Part of a small language model's weights.
Training: a variant of Muon for these matrices, 1272M tokens, 9705 steps.
MLP neurons of a small language model. Each row is named by its layer, matrix (up: input weights; down: output weights) and neuron, and shows model dimensions 288-543. Each number is 128 + 32 x the weight over its row's rms, rounded and kept within 0 to 255. Numbers have three digits each.
After each neuron's rows, "fires on" lists the tokens most often at its 100 highest values on Wikipedia text that the model never trained on. A number after a token or word is its count.

L5.up978:140112115035163181092195086108095174157115094120091123106170133111144126122136146143106119069090081127133120144120111156116123107111142144102099185147129136145109153103134082149115140135058158170170169155120134107063154103087071148183107119083084095214172135175190151160163113106183101112160133165113125156138111147106097200108140082142147107154206087152137140161139126099158143123132151147111143103079131225094161122101111065103122128118137091119105142090130164140101142143119142117050148183129124130131126069091066126129136159120096146179112160105120128154170145148118125139112157145136133091085134131138125144096176122126080123093173154134115072109086081123115104119177115143132116161087107125189144134133153117145155118146147130087077155134150151068084171115106168
L5.down978:112142140140145123161111068087120159130108229149137167124175085157093094132144158109143130157082100122138142085120125127176166161120131124086173137132138125151095104139151191151102103102084119141129115172108164083138094147140117125165155107139103148108080119135120206122150184078071163100119183110117210143121131127110122134085116196086142144097135145107132128085067164164137141159131182117162190139163179108116091123127168158165057104156096130189072137128157094108141143142192121149128156106068198143145131132113065099095135117108091129200125138117158121142105074067135130123100130068168114092098150134103179121142141122139131091132127154138131079086145167128144101167075128148081173111086138145108131130117103148093095098135116169147112172141153049125162169105172076
fires on: " to" 76, " would" 5

L5.up2240:076164095142137196146114121091130143047077161093138120140129145169191132131151116175163140163127175109139118140075145149157093172097134159149134103089080077137130104173076081115101140073133093089113105093111215106145110181144126092109086134110175176110102156114176147110129144120143109051203141070118126091167192185161104109085088145094114094106119116178090171206152137119114124133102078165109072093101100127074076123129172149134183154157117153124161104121168111099127173090172161099170169109101116138160113082174099132141107160118171127099112121124138085112163117122153110136084137100125116094163052101162156155123140109173137145110142075112099098107064106102132111076143134098124148158026119146109118141098130114117135189138142123128119124161133159091146119098090147
L5.down2240:126142079159137132164181174080149132112098139108156161097148108214118151129058200133135147166073131092145148171139147132139139131140146115144073116154107139127095089145053112162070163107125108093136186118150104107130157150175096191037142141113105144134102158156103142102160120167157159141207126034104144162147162106136133165124125085085128158132124088079183146116166149120141102111095086169111142097135185102106083141125141130093131177089170152140128085148114106170069149027177121092104156126122153125102143107088090114101151107165187075137116160126089113149110073064150123108119132068144085135135091095174105125163078157119133125084103066131182116175141115114126181101059134130111126144099131113065109169120135132068142166116189121167116055207177131138053128110102144
fires on: " c" 30, " St" 16, "C" 9, "d" 6, " D" 5, " C" 4

L5.up569:094184135196094140098140159141113143071069120147153064089131138101111148052189075165145225107146132104155126153193188177121174127135160141080145149156070115125102130128090096112176107174103093124095091095077122121112160121127137082176087121157162171128105162132122169156146077132132181128113055141097097134129144085146096083116119093200106147158142114082153127136087125126097125190073116085182180147112105141120082133131152139105213176141077189142122139132110135123074119142143181114118120101121179154136090114140110194086137144132118133103158061101105124120136127139172112132144175074079132107078132170125126111085154118081143141140141137086160136138116213119089181101071127158132166121141182111123185108115146148079132105108186094139155108091105117146142110154064154
L5.down569:130107185154097136128124117104095117124158147175087158115143147150090124140084118127147177081086127084039074125139083155129166255119090112103182135142113086141105119110104088154170165131111061105131097067141136148135072134102115138154139169190126165114121103191127121080118093092157094130173102105079185137183229177159179103157142107126166114126133106128074114156127162136120125157133196110094149178098108065142165071162139148144146221153132072134123148112135083158085133157152145164064098124131168143160123124100127113138164129155144092142178082160142165133148151179157122147200103112110067160077112147110166150106144125081196142184147117159123066136107131133103180143112134239143134108138172077110125113156107162102133095108173109111137143141109110100118109099159093
fires on: " " 80, "0" 12, "1" 4

L5.up2629:114174136106209133107126115216113090104060102192148134149099099118174071149106180106078143213054113109084149151185108108176062163114097166091085132139134144132155147121145155098102100113177110141139123099108120169130092130065101155111138095120099091093138139120152171112134110160142168168155180128114204128138089125128117144116097068089094164146168136160116117189082137113132099153124147070141117095136138143103115141170133172105141124091141163171064090140049142038085100108063186152158032115171141154107138109103116108144124153148123111114226079102132180120101099164130118125104048094125174136109127151176100144174169147130126145105144121117124113145039158135160124096156140084123119084046133165130134101102162186146156166207152054118148107158161148124130142192111118
L5.down2629:121151146142134163175147087094119087128136165086182161124115106117105150147153125109146138142104133172138135173195120143110154149121115157115107127107107114112104112156129144080122095162111118107128064136079081145088141129007098081135124157165171103083140086093182131092145107121111119129101123099144137114105111073076195137112124156131169124071169121154127157092113178146152135136178110126112101117079124140108159143193129139128144152090041114102122090124160110149127178180112168178137127182129115133197100039135167110118085100079111102141121112118121155117071131158189159079127158131130147162085111127141053189156150126108105123066123126127109138175121135136136199098057118130142101115141195116104097147122088149093135110096134121202110143157112158102130164102152064
fires on: "2" 52, " " 23, "1" 11

L5.up147:070113081096122098158085153142115148109127158099120130145162124109162134079108161108161121141101147123133164136177070102073141158097104129113168174129144100112175139081160145074175087133113109018073173085157153098100152130160156092165117110150175144141129145155150136147168160036082200025055126139138128148141112120121166128128122123077193150160127069116120055112148081172111104190079102113118127117106076138115167080213160075158105109135156090151111141100130064159112109107156097146074158146115114168091094126125162117131140142114147124122065055155082181098142167149071176173083093107142188145139095077086169155157145089191104168151100137092123077108163123119117169153167112119106103151154156120215142124204139150120201135150129103138172176102139115151122135091120101
L5.down147:119127103090069133139123121125081162115069166126165156135079115189156113102176095177112173147183139211098147078057122077082099087122099140146124112143155121073164143137115078111168126152130149121134135141157109094115195133181104154074201148063104101106137129147159064110091164099093158165136136138184163105106096083124095099145168107093156148119103140111186159128129101135114096157128157112133162087178139090137145104161082090175097117097137039124105187162124108060162119122112158149182147063134108140146125091113119153144089143130159101117127119085079150140152106170098084137107068098098148148179144123125109135128136126144149166108142087133180188144154074135139100085204094122180154143146079101169122118093145157160120143109105121112101110143149118134142146057095063
fires on: " " 61, " most" 9, "0" 6

L5.up1405:193114164086138064146100038084094111163090082113133129037148136114141074137090149092134120112141113090138110138073115100130110137129175137144161109130089051153114110090100130092097137180130143123119089120113099142125134140095088148121114161157160132195202197159106128056064117185127126155144098076125160128111090109122149083117083175085130134130049114158130130171153151147178111183130176116141123195137120195102084136173092182195117127157089155159128103098110144117120122081199106092167096147109172228192108139080157151165113183110146122107092078154147096165113088105143123108086116123159066125114174193133176109085125119113141132152137139128148141108109068099079115137141124101116149119104068155154088201061028141157162128198133173124109150142152166130135120058157106
L5.down1405:150111073106106115168112155160111108163163157120119169096156108191147207078085143134124107141123131066100167153122137154083073188130119153128148057147093097113128085117109168181146101130163101085094154117098118109141148151073127115121160168133138076144094051037100171076114101125185175157149133157090118137067160142098129134115141103107126111139060126132159097100092208156142154100126127170133140177154143144118126098133108097160047119108126180133139127115129100151112136084135175173119139102158074150038135067156089144112136139114100101192123149109101196103161101146119075135100153101179141138058173094092161133129078133082118137156136124167146101081090186084166212129125177089126163141172143070125129163104141132115158116080155107118084123111107147142126135132140123
fires on: " d" 26, "D" 24, " D" 16, "d" 6, "id" 5

L5.up2738:084063136137174158131123129055136146170159103097106100158098122150068134091207164167090118184139108070121135092130179189149093143131155075120059117131124143123144168190132149095122137149104160106150158139121125138055104161160142194105137106100095210152114132149151098169130141161190157089176114187106149136099134141041127108067129103139140103139091109018136153137097154137115110142146082115074139095090101171168123167122095091168116148150075154131153049144182131093128095145134112135146156134178166110111126136124142146163059158119118169124099109182112138099172150138173181117121113139072115106111156104176105115092135111160132134140124149134138149163054089131090098054214099097175085119131122109111145139141136139113143052182139140080157132096146135096129113056129115
L5.down2738:121165065083192159149068148141139121149121166132097143133135123105086147173093095109084129055154188136162092092126131114119136100143120126128118154062121148148175164146077127103132138128118184163119164081108125160075088088094126133160202177204099063093042193089093073094138084121135144118151095055084110100108092179125094191111113106091177126168106095120069146144180081130127164120137144088096124146111192137138135138091140148147140132134109151107215150188113161110144142073166141137149124164068109179162086115095064143122095140101128151113110137144185181147165211176120093080154154154098155073117155074219143087139103121135137152136152138074123108167094084115108142124158102127111093129107100117078148142107106108174138115136088114165100104080121094114148188189145173
fires on: " in" 26, " de" 12, " to" 12, " into" 11, " of" 7, " l" 6

L5.up1511:111148106060114121129112160163101157109142136147125141079054139146169084152095177178137109152124128124139147132135124097153114091133215137097131133091112139121129171095152166160158125190135089124105122203139145095157117157135110159162148146140123127117069103090179133150135169150159146116154125115118102126119097107121106168045107129136153129123096159135157062112172144064178091176095106094164077175194123175107099128160093110110118103138136113148082066138121068130149138190106098142132099141118215154103082083172143144140099078117126146124148086109134093157133053116201151110081126093156199161145161143156150075152130094123120174141090078189180149116126165139172117100215124147059120139150120108174112108110215122198169178155082134134141114145152112199192089137171165
L5.down1511:113145091092095110144129110163118129097076138132129142119096105129165099117106155108123142145122140099107134108063100109096102103072192186100070139125131124113131135161146111094112113107101095128123106100162158158139114085146128126129130148138131088164097143099173106160116164157091128120156134106121145115146097098152119052141115086185129077146095159130175077155121135083131103099121142130096150092086155189131115118155107084150130113163106125155142171154140129143154115156063115143123119123178097120144062120116139148110068147138119110185163117112141141150134136182079112188174039143068129150158127129132183120095078124131123143079127121149107227121114165217193190117098081109077095149132131089075080073126139179176145158103123122117162126138147152113152163070147058
fires on: " " 61, " only" 12, " second" 4

L5.up2023:125124147178146161114142081117131171110161076143100139093151117155138069122089148053106179100146129091103111108165174165104113111149125128127160139181162136144138107096096139195125131153149101232178103130109103111108128093142122133127137233130110102088114162096125118133149076160097137188134143136126152176168120166143133123119154139190141114167099137170106122161133143095113093107135127153134150150149132126156156118099153106134112120123161122153079115145137137144202101104175176081106149188069144088124103147103160171142115168153197097203133136065099088088092147105198099098053149174131185099104130135115082217092099086101115096137091128127095111087099118095102141081172127114111102138178126143088177147132099154145143114120143164102114112140134155140112135127161156
L5.down2023:131148178147140106195104088102170103144149170140152159088153142149143125113137161135112092146090083120100141171068144079142106091131210111128121078145105152181161133063151079093111150102106140112096154159096177126102104171095153157135098103210160148121175129086156141087151099161153147098106130121183081096110136109137124108088115140141115164088079128113187135150107113116072139149133147105136108149111127136083139092161139140165176153072148194195182131131078105142151101126184083081144075139149198148117108102178116123127055091148078170125151186163118160145085144150078141139092101108186136165113153136120109126123082106120110121110083151168105155159115079098081095075172134099204085101138138155138178137133152076105155113123153155132156138011228085130125168155134121
fires on: "," 18, "5" 14, " and" 8, "7" 7, "\"" 5

L5.up1627:153100090111108195142147181191062153099144175060125122200158113150055115175214135104168075158122080146169142131098076087093146114118148132183124117097081121172112145131191121108160155155129134160092155134178166177159113123125045117151144107114074121141158118230178139107140107118051065160076093145147110128142099102098116178116149088149146123160143063157146109122144156087164154103128140127132154060143149171112103111102078112138157129204087116155134129188144118147128126101113055171147127119111119141171100150094088094126193090089092132133114143134127149086158052167117120138053129126104108145088049089165095101109143093099080124146152138094129127097197064084115176102101203123182132107138131146160180172134158107095119135127090132154175162132138120160214173066145140
L5.down1627:176139134162122129121121089126066149101127150066099115157124108105104164117150092077122143125194081115109098116140130138133107104103182153080145166111177103173119207150139177180153127143163123164096135121139097139095164127141143159174174117156131162147117133115156109112100161120085123103161122116105123174125118139096121140126142137196160158140142122113107154131088118156096105138085148083086127153117151168099092118126127099131180149161104201110160143109155163179165174077180131107095084152101159091116127187147112101115160170044145114108158103140169096137135163178184133137110166129140098129150095164140127074103115101144173095193158170176164125119103101128095150197129105172132114146144171133058077087133123094171042154056103194124073096152199128112112115162135110
fires on: " to" 36, "'" 35, " can" 8, " could" 5, " may" 4, " would" 4

L5.up683:144173156124134148166108169078061173092157164128103114129188163055134168130167202128181112085130088134097099116084078129130118088072073126128104129114160131144082129096128102137077101125168173175111146129125165046100095157124132150197103120099129144136206147110133163157130137123117107115107065101136094089168158109123136108083146134129091114155137105161170089109132145144136160068128164105128154108146112142117126143128074107121137137154148102150089143146104098118086127022163132153113126132117136090116081083162086089101183127045117156101079140100132144127134102141133170168058101150120091124133088093170143117073148173116170115124151174151117128128156121126118161101180157124149105125072137152139105125151109101050152120134112132096117152121165145089109137117096152
L5.down683:157107201158169143153104197088100141119166151121135089136190135110111137131120149096149087128143096138107173091188101163108136088088063119096180120082186219121105170117131131179138139151140165156184144159177148127131139121162130113194118142131108138084153115128136183154157083099121225154121112134119144115113175153115099168058161133086169180104177106071130098116096133136151144106113127123111215114136164138112117120160136123151133149170126117131110121117150098145185156105168126139128126137119088119125123151099093100107184119065086132150094136185191153137133145092110147130105112103179130116098069098113173182168146163132123189126119162097117115166138143117127145163155124104123148140124158162120116156174156141108166148146116159120155156155151106115134182159084160
fires on: " would" 38, " to" 15, " can" 12, " will" 8, " could" 5, " might" 4

L5.up2222:126163163139127089121080150147114071091176183163130081155105114129127142128147122140156141111109135093115142112126116147125081132139133179080153135115148090129078087092140097115112151115146165158137098146059159141159126118116091089183076111132108115121164136047155116148124140125130125110135138142161112092133095133181152090113048103166152154150137026121148115118128131027072153140125132105109163110111101160123117121125140160065182148076166124168116131134105114095114119086069113082103137166117147175121112184144112139133140119106168121143113078166166164162111092091142115125166163118096165124123155161149112085161152144150114054174112136175183141123101118159097117082199197186108108150128157120239125143106147057169117071105127192085158137115130116117161117133148186
L5.down2222:208126119140149094223120174100100101127117158137101177154085076092134100072121125086159093117123132146124138105141150157115099125096149137100129170106159140141174111118169194137146164053178120052093073083205075125185137141102139128178117124118078088125159085131160099141075176161145114162142098160122138093116120149104146126077135167061097124118086136125118085158139150073102148170206065158143157145056186117147118158114088068161144108130161135144139151096160084119098134144079175125131180094144095144106149138190180144150139115144102112138101112150158087104089125160125156165150108132123098101144133170153178124142179172180149160118095146162067151117144177114109138110192084102181200162074133080111112132141103139155102088152122151139072149083135118097157106141151152
fires on: " " 43, " to" 13, " the" 6, "M" 5

L5.up193:130132073156060114141111165100149112133157116068156116109184129144160079051167154170139123174164173107142108113109122141141132119075155133112080183134058059117150111138156121139073171153107142184088179116102169077115103113098090140123121059111130129107093134135120105126089060139148083111185159141176139184131154165111083158119132150071138170179149163106085153103148101114115139064153109103092137172096092107131155119079161164110106183121178177116094087122129118096153144119147123131255114148132122095149070139138086168121179078104090115100145151118088138115149108043159117148109052133089134158095110104187130103195124123133087136112167101139091120168133119095132158089114121039161184065137111185112165103082123148127139159137156214210116096100151134109100134142196106
L5.down193:098163161140095084160143161113129151124146129149126148153104134114100156169145151101096129106108147132119169147130148106112099107143079084154186157100149137097145132205097111120131173156128139080144153095115082104133109114115155165108173077163151110124105172113122120150074108120097144113118135068109110136158186089154173144174158108081062129107131184076119103102166161160140126128086194160127127130098112124127085133139157160134163058199121136127100142157112143094172157193131152119154135083117105178125176154113086133169085160113097129081093070134144163134098080057135181097133153102171133158142139127129153106141120108117102128129112123165146172122116174158120138152187144121151146103169089140138079164124160149138130119121053077111113118160136116111146133150088118
fires on: " C" 25, " c" 12, " on" 9, "C" 7, " R" 6

L5.up479:093117119112141091077120134121108198159085100118170134098119180149086112102171103142122136113078134125105123147112079118095107097105094159138068135183128144104167098139118077136093132119163116081163094137110088099129169122139144163117151124152165075079146117074124158065144093097121090127126093095127059137103121140151129126119075118129130104070084133072132089058128126181102154146144178169110089171201123106166113210233109127099101167209128143157093178177109134126099108172109081163163062138130098175141069069143135122157120160109093202150116126143154080150148144130165103150123108113124158156147179132143124185085136140168070116138089104097067131108122076110085142148114142168139099150147127131102107123138201067132116162122086153120069102153119192126097123135151133
L5.down479:133121133172174149105127096164130112106163123153130082111124132089130143161094161099126099095118119121068134092126163074130164095122138086095153109143070103119099139105132092103103167085091158138082142128112115133149144120112101123153208127118110153144116131133163092171204148132188089147175136128137202137131162203182133183129181125127160150135117148135118118178129109118157075152064128162112157192120192141134121116058096156161101079103163138123123059120174130098163143132137118091147171142207132106155149138100104119114155166102154143133150154093136126118168186108134126110115141144112116132096111095139140171137181138135123179190145120071142147154066103180135155144167109122176131120134099157103131176090077150131099177150134159157151146135123039164138087135161103
fires on: "," 63, " and" 12, " that" 6

L5.up1849:061155105149105104138118109144115081134087189153118168076151128086165139120091155134086133140133092144159128154140178150109146137136155145062163150064077134144130121135148109071133114119171101079091123153089142084128129093114095132154163082112086095141216169134169128116131126054130103150149135126146076107089116066131103191129170122101101134122139122112100027146106153155197097097170154120101101102176132142138101173164146076140074116134138172201090062139101071069116150126133139072128113081150118130161112181187120162112140082142141169181144094169127143137076112120107203126141153101168074166107076125148129144117153123100117121131099127128081109129104183059177113147176096076081124117102114086166147141107097146166124119204118158141155089150129113118148140179125113
L5.down1849:112154081085095158181145136135091111170147110116104127135076169089173161126082123154134098104166148051098065129132129126093088152236138111143128123171179143158139144087158149107189122161133136154115086107184083162145066145137114117111101166136117143131106135161134127144160135126068185125161158137157047122104162054179124114117142123133126111141123128147139157177147136134171134159143079121033086112175145174107126121144144140174127121122145095107121140123119182138074176135130179094091100164145104097124206121108100137050114170170142092180165113124143065088119156144154089171141111133119128134140100103120132185142145168138154122159124135137123178146142125156196136190148078146119144138171118160127116137135099091130134136153131086176105206123138133115147108131125129
fires on: " " 42, "-" 9, " Total" 7, " Length" 6

L5.up2601:148125104092140147118158093118089142143132092134126051094126111143115096126175092108114160137114117161142181141172094171171132134126099135150138176175157157140122122146111145091154103154113092146146092125122084176068158177163172124163164118117149136136139144100106149184168124151138080167109163202137135138115139101139123137133116093090066111158115108148104131149103092128088145155199128090148126074101096121147137137087136142134067167114117134134144135061118183136145117132149113081148124111158108194140101130122148110183060127101098100148096146175143083158127115118087104158160158187122142128173152131193189127098122152114173208098164200134161140142125095114134163122081133162087108094165064129131156143150154193164112108149139144078090146145092133101164144114156132
L5.down2601:117104122189138077210151069089132119173126170120085134193099163149136076100112095162141126129133141142121137149128185108149186167111126109108136124153116085089095155128180161121108124124112167141118129140152113177150124111094199077104149124090084074121077115155097109130115122105136154108152132076115176115131128129117162075157156116144089056179184150143091129122182162104151124131122097144099093098162111111093140132136132161092134124127124103017148134147109114162113129155134161180134160126088128129159118108128129127149164118119063135127099139114102111136155173111093116169088105134097116138161117096118106100118058141110110104142164126097135088192071112154119133079147098074166096121145092153137092119075084144155066152135070168158177092110093121078158167120153142
fires on: " of" 28, " in" 16, " on" 8, "," 8, " for" 4

L5.up305:177136156165169152102154143109143139111071056173176106146113118122170156117111086150123122094136140084073063073142105130101154094102117100145065200096138170099141142071113138060127097135206108162094141152151074115125159157129122129134122165149142158093161155146120151147166139126062156064112094142098160166137138147143120169088094173073141138169135153134110121186118135134147125131158143146155145082113182121174122110141218097101175149110182126174121137146168151137200071124131119113136131148146196102151096128112130096182079186136138140175178085150078141100103031109120106098109105150189074145154155087166149070137175176158122155132137124184191111098084085115122166139186157162124146148125098121103147134101093115107125095161088080117117122138183119134135114116104181
L5.down305:092101145161097123108182144129101121118091183129109084182089102136135116171147119082067107108140064185071099115119117143158148159129124174154065076147059173143091150088086147141131181172147129089168119176166044163173176131097102152152240144120150178120114147109144159099129154146111149095134139193122203186102108110078141135128121061113109137132129159121149116114108177139136071108120185146179044142080111139144092150164059093146132145132130153091170146137143143109148147104085091137173101109081198128062152137159111155149161145157162181085158147170123086110155132181129092117109100112092132159125077131115125165161162083079096185161166135113110121157083098123171171105077116087132103110119138074148110155146155140105121111137074089139091150173134124169110093118109111
fires on: " the" 24, " in" 20, "." 12, " " 11, " (" 8, " under" 5

L5.up1043:096092116140181103126124103150066170089138096154137142081129106179148107114133181076138218147111080117125164157079113208075135126171170145131104168134142125100137099112149136162116123134122146141134159181130093207149139118168138152108093118117150090121098145080099174127061157120138075117125116162104122192092094164144126130098139113106127150120111108069138122109128137137166142091110097134090103115112091143142100174086109147045122189132159198128137191143127129152139108171105114158121124146104155163078126101138068091154069129101125090199050132151146067166092132143185077158108180172166150158122181120106092136120145162160152122151150155061146074128180135151147114118050139155059124123118143128137099125120090103083136181161095088108098110243088106174091123142112168
L5.down1043:105151116189152143142127162117129105127161136150149118129106136079115132114114115092136130135112107097104107151138074071172152085146179137186149088139120137148200111122137136102137129148128147129110147105167102171116180148127132163110099185116083181101152157090101133207146070115142136160133203076158140104069128117092127133206140162135118145101102103176138129082165092086146160143103100150154090169135161128154168159093105156159083115081165183125181096144120111143146148155198158071093146077155133119154106110151122111062071129171058188168078175078118084154140091147046107167095156136090070156191135117133154087064114154123108069171161154083109144191110062102165103069107116107223133104130101117138142093083100136147151099231118182136146152121136109154133111138105107
fires on: " of" 26, " and" 14, " as" 7, "," 6, " for" 5, " on" 5

L5.up603:150122126115155095124173038090156204082134103144127110078169160081084137179153180150137139087119152141093141055059081100113160108133146145065133143119129109082104142166135158145119127096169121139104165187132186103086115126082138163102144098137155093111183176054142142180155142123142083083141114115116157138137163144180209114100072211099142083148111068186120182126112188147061117102169147105144113103071105143138095115163171102143127115096114103117104098147125172122107120095108115150171097093212144140125122119086158149142106156180160117149121113108145124159063107107179110142092098192102094097119051181108127133171129104110094135168154136120094126104138172162133112133202141093189120104132119109158179207118089057160184144170132152114169137144190134041124130152134093
L5.down603:106115108127146201084134088121105138101119082118124107187164144164136140095177140114118120082100159187084130110123161106087118127092106130163178159139091103191101094103092140200153138034181143120158156111142148117135140074100124108145070161159108127096166123172132096144066134106169111109137155140121137160131152102122173143106161083176146128147145104158079150062125126120142109138166146162118083156145143115149200193144067096197141143163118139142116150114154198105092108180129109099145131179082126115159173169144101126087143090119140071058084098121128150115215153072132136162093121108189161102182132074135160088125062177161081093087077126117140139150157132077115116146226136113109159134110148110079119137116146088090104124106142140152073171149100128136156141080071163
fires on: " to" 53, " for" 8, " of" 4

L5.up1186:063106157090127136158047118124099132194169121158113092093070162104161127141091136111075116118160104130102096110159060127075073164058046156151095148194150171122101168105189178100152090186124176098088145099127114148121064164165093087135175165178140148119122123138167160105151169149118105145107198103097115143114082085078120126074067162098164148137100115138079132110166127160138172166086136102114148115159166122117177127116128142128142137059128136145089126144088144184100143084136123108114122158145134143132128119167146125153121113147147105151119162118124104111158151154116147098131170116178122172195156138081160116125111098156169104086091106118123102110104144179101105109155050099173179088173148158102232136093041138089108176097152151148155130115144114102143109157159140
L5.down1186:116105101085131111170122112163119092148148106122147111104122083107142090139164094101145141105106089098073127155090130107133165178128146141131108103184106141118160123151064151134153121106145095143134098113130127131166147127121106096148148185149121148140082087126105129119132114154153123117115094090200165195139085158094113124125128139159073128157168176110114149134143177183072134193147102112106179118078073156136105144116146089175124169130121134163175126173145175079164135132097118164156184081124122127172113171117083089013170185101163097123160138150122075177108126164138109098067102169168189142216110140094141092157178144080130160090129101142199109144134094150100155110134089160123120194117137099108198118134182143161160143129159106176070112131106066223072150141113117
fires on: " " 48, "4" 14, ":" 10, "." 6, "3" 5

L5.up1212:143145104159177152127081138138130161149161106135146106121146104150097135129104122123130124144123119090079097176079113116085177099098087100084082141193101112146116095091146112155094127131168148122142091124089150116086144098075127149136124150144116128106187137169100129138149156074107118107180117179077102143132138162098127131124099191153182142128134143125133141115142176148079143143151088077176184123060176084175097133158100123158063105125118175136176107105125125127052141132159134132060124109104170150090079153086148087123158113111136125151029090133137186131148145102147171118092160163119115093162125136134167107150064154104141130126167088070078173144159135139143096079255140131167074117086099102157185126118151090155158129168105114134077117108168125088130109110131085
L5.down1212:126154126169152159143190159145099161112150140177148104138144149131124164061136101138068116137112211098133141114151070136133113143122118109076115188127165122138095162123107136142195135178144046076101114105111143114092096110145100183114123135143111079188163207085090115156151083121179140088143108158076091135208152161123130107107089088127053160169102141167100104130113074140046174140183113116102135173101119027150095111103122128113106108127124118140093168154067130090155128128132132153130123130113198179117130136122149100157113114065134134110146130096168155155114095139171145132139154127213137108189153162108189134146048156167149148035107130096126183117054118110159095114142085110144115134071132119132151055144088142134084118143075155126164136097130108152123166154158166
fires on: " in" 29, " of" 28, " at" 19, " to" 11

L5.up2363:075144155125150156100106192121179152117120093114095104097129130129111116143139101152066106108152142168118162121159132132147120110156166066125042136111054139187051128093133139123119141081065167158096137118165062122165121137131112110078119098129197056097086128158134105096088105055156099134156148163084138103123145153157098133173106132076142073151092149166121125107101141125150147081180148150086093131088111117142174126110157143106157075106146140086099169143192180136117140144162165153092133081122086130145102100155139062143151118060143144135091107116112080172138167109136136099156168103081116090141088128141157116135165115144136113129126120189134132135124109080110163107146098075112137161098195088198104085147128084142122097139135126148082146125104142106144097155222142
L5.down2363:129097154187114110130112139113121196167147082154099165137149136078138137181143172162220146124111147127115123145114112140202112169121074104101092099205109154127140114079154122110171087058145135099144190127146107097086168184145143140082153179153123164066103094193147093117143085191115085159133164093172075181151162121123148109130136104149175162085095182157151088116124149172119143118115116167137173148134153081138142116150110093147187076127163187162154100112089177085129184092180101134108211105129149193102114139129116067143103105191149082086166129185120081116056124138137123058139090133133110166133146118184111159099101142148097096107167129145175134144098140167093174079146104136141139133138101197136142145047113117125072155156169131121077103130137033104161095138104102
fires on: " c" 12, " N" 11, " C" 10, " e" 9, " E" 6, " Me" 5

L5.up1094:106068141124105080126164141113182101139122057164123126110108149126101039127123140112087145117092114169127102103135127133091128075076201199146099150114177135100111191131085144150169097186120111085107141160133143177110101100151087130163144156093169106116098127136126125127131077109159152146089132127175082215127112159112079082119116138119104096153198162132098078110146179123191094112127067055184135136162156113151118142087138136120190157072105189106058135176128085160117128149074160146116166104115164194167082122082104116093131130136169141175163081135096177192147092086093076127095064184154088107135116121129103098100198088150122152132126133167120172153126159086140122156065151162111123154069151129094170151094084105150099150125126120142121079137138111171178114165090164
L5.down1094:086086126123146173079117090128173056081091161153137166162179117144193187147122118130101150097200197138101167147098166126091152171155131178141135119113125117092145114087102149092180174112135170154093176159143147136089130143118160155142151104174118139113132112094079096123153145104123123132093140147130073158174110122203148135128087123096079143149089164121106202042135106178131117134143134120160093049120136165140082064182196115151149149085200086136087173138093112124146181141067127102096107152081169140140104147100146144093137148085096115089093105165153114115202133109220112135111085128098095087066094114107065107160122134137112087164104148155145158167108160094158086140043114174053121097092161131143079122177104117128108122117174141077122182086159140158092077138029202
fires on: "0" 48, "'" 6, "3" 5, " the" 5

L5.up1255:123057059112075165119111105129057134125124133110106128128126117157131156072161133118114086062152114116154098133057141142126051068183121130110081147172127156108146155129138111188117130100130158126117148181119107160132126157099148109105060125125135090137129106130114161148117092127125109072148104179142067077101122119130112106099141104092112103159168126124139095135162091092128144074122090105133100142091125095130087123121149141160141145104110132101100137116124166161098105128130127107107130137176069070128090120154153147190153139135145096189106105159195141148090126132132136135169098178129112151131118179123175149112104127154178158149094083068138096105065138135139124127136120039106092148107068086146089120152119121158134155134113124151166144152094103126140160114141149
L5.down1255:151114125134156109088100102117159102083122160121075113119153131145125110086163119117136121111089136092134194164161075080151160104078161132225119120070154134115117093135096117152096121108127168109099135093157100116131145120130140107136149105106118176147153120151093102091116105132102175178110159068138244180119153112119214121184111154123106105137170143113116093141137113078102172064085133066207129119176172149160159133097143097122163106137137184139165117125106065066066115182153091108120140157110143074162113152122099127064079062146137132116149163082095127130097135090157100109155175094129117102062117112105106136141129104090127114129129131108108116133157085125092160170255169147084123122161113131182088154128182117092138061191175135148155100138182137150083116183153143
fires on: " the" 43, " of" 21, "0" 8, " and" 4

L5.up125:096112086129172124107163098148062100128077139084162118066178137103164160094143120103163150116131128128076109146151119214149167099145179140109092120166177150163114148139115138098091124116127112150166152151111134107145138148087105119202140113111219101115133163139147162099146166166077163099107136081087146113120135105112195082115169163136054093119148103131197116134124134090095101118114180089158165085091147126148172109127123153169137145115087151157107108185117114108094183114094141109082111104131135113088150145121128162147112150114182149125112088158098101173175100149118118132114170166123111132069120133110103089140188075145177117097073089119127082171106174089184191108134163139088099136146115125144125121126159127146102117125209122165131133148141113138107127130143167
L5.down125:136144163147166182121154136225119086116084125120097090132131116191133148088156116161156155102132156095079170153080137138135119133112166228102140132160091100105141108080138124116146138147179140102141180107140125160119062129152119122167160055140111123123156146173132147110157127083069129135084154171142123172157126070163094130124143074146121071185163103135139105082122222120088112113143129085162147106065092130202115072177073114154139117159149032150090126159130148109159114106069129074111133111171133110165143127076110132115146178160154155171075055089126142143119119149166188132099140161140123123114151133119131111082095176100110143132105128201157136111138159187160142177138186134135159156138129157127158112084087079167118101153130126108091124146172148144149156143144150
fires on: "0" 85, "3" 4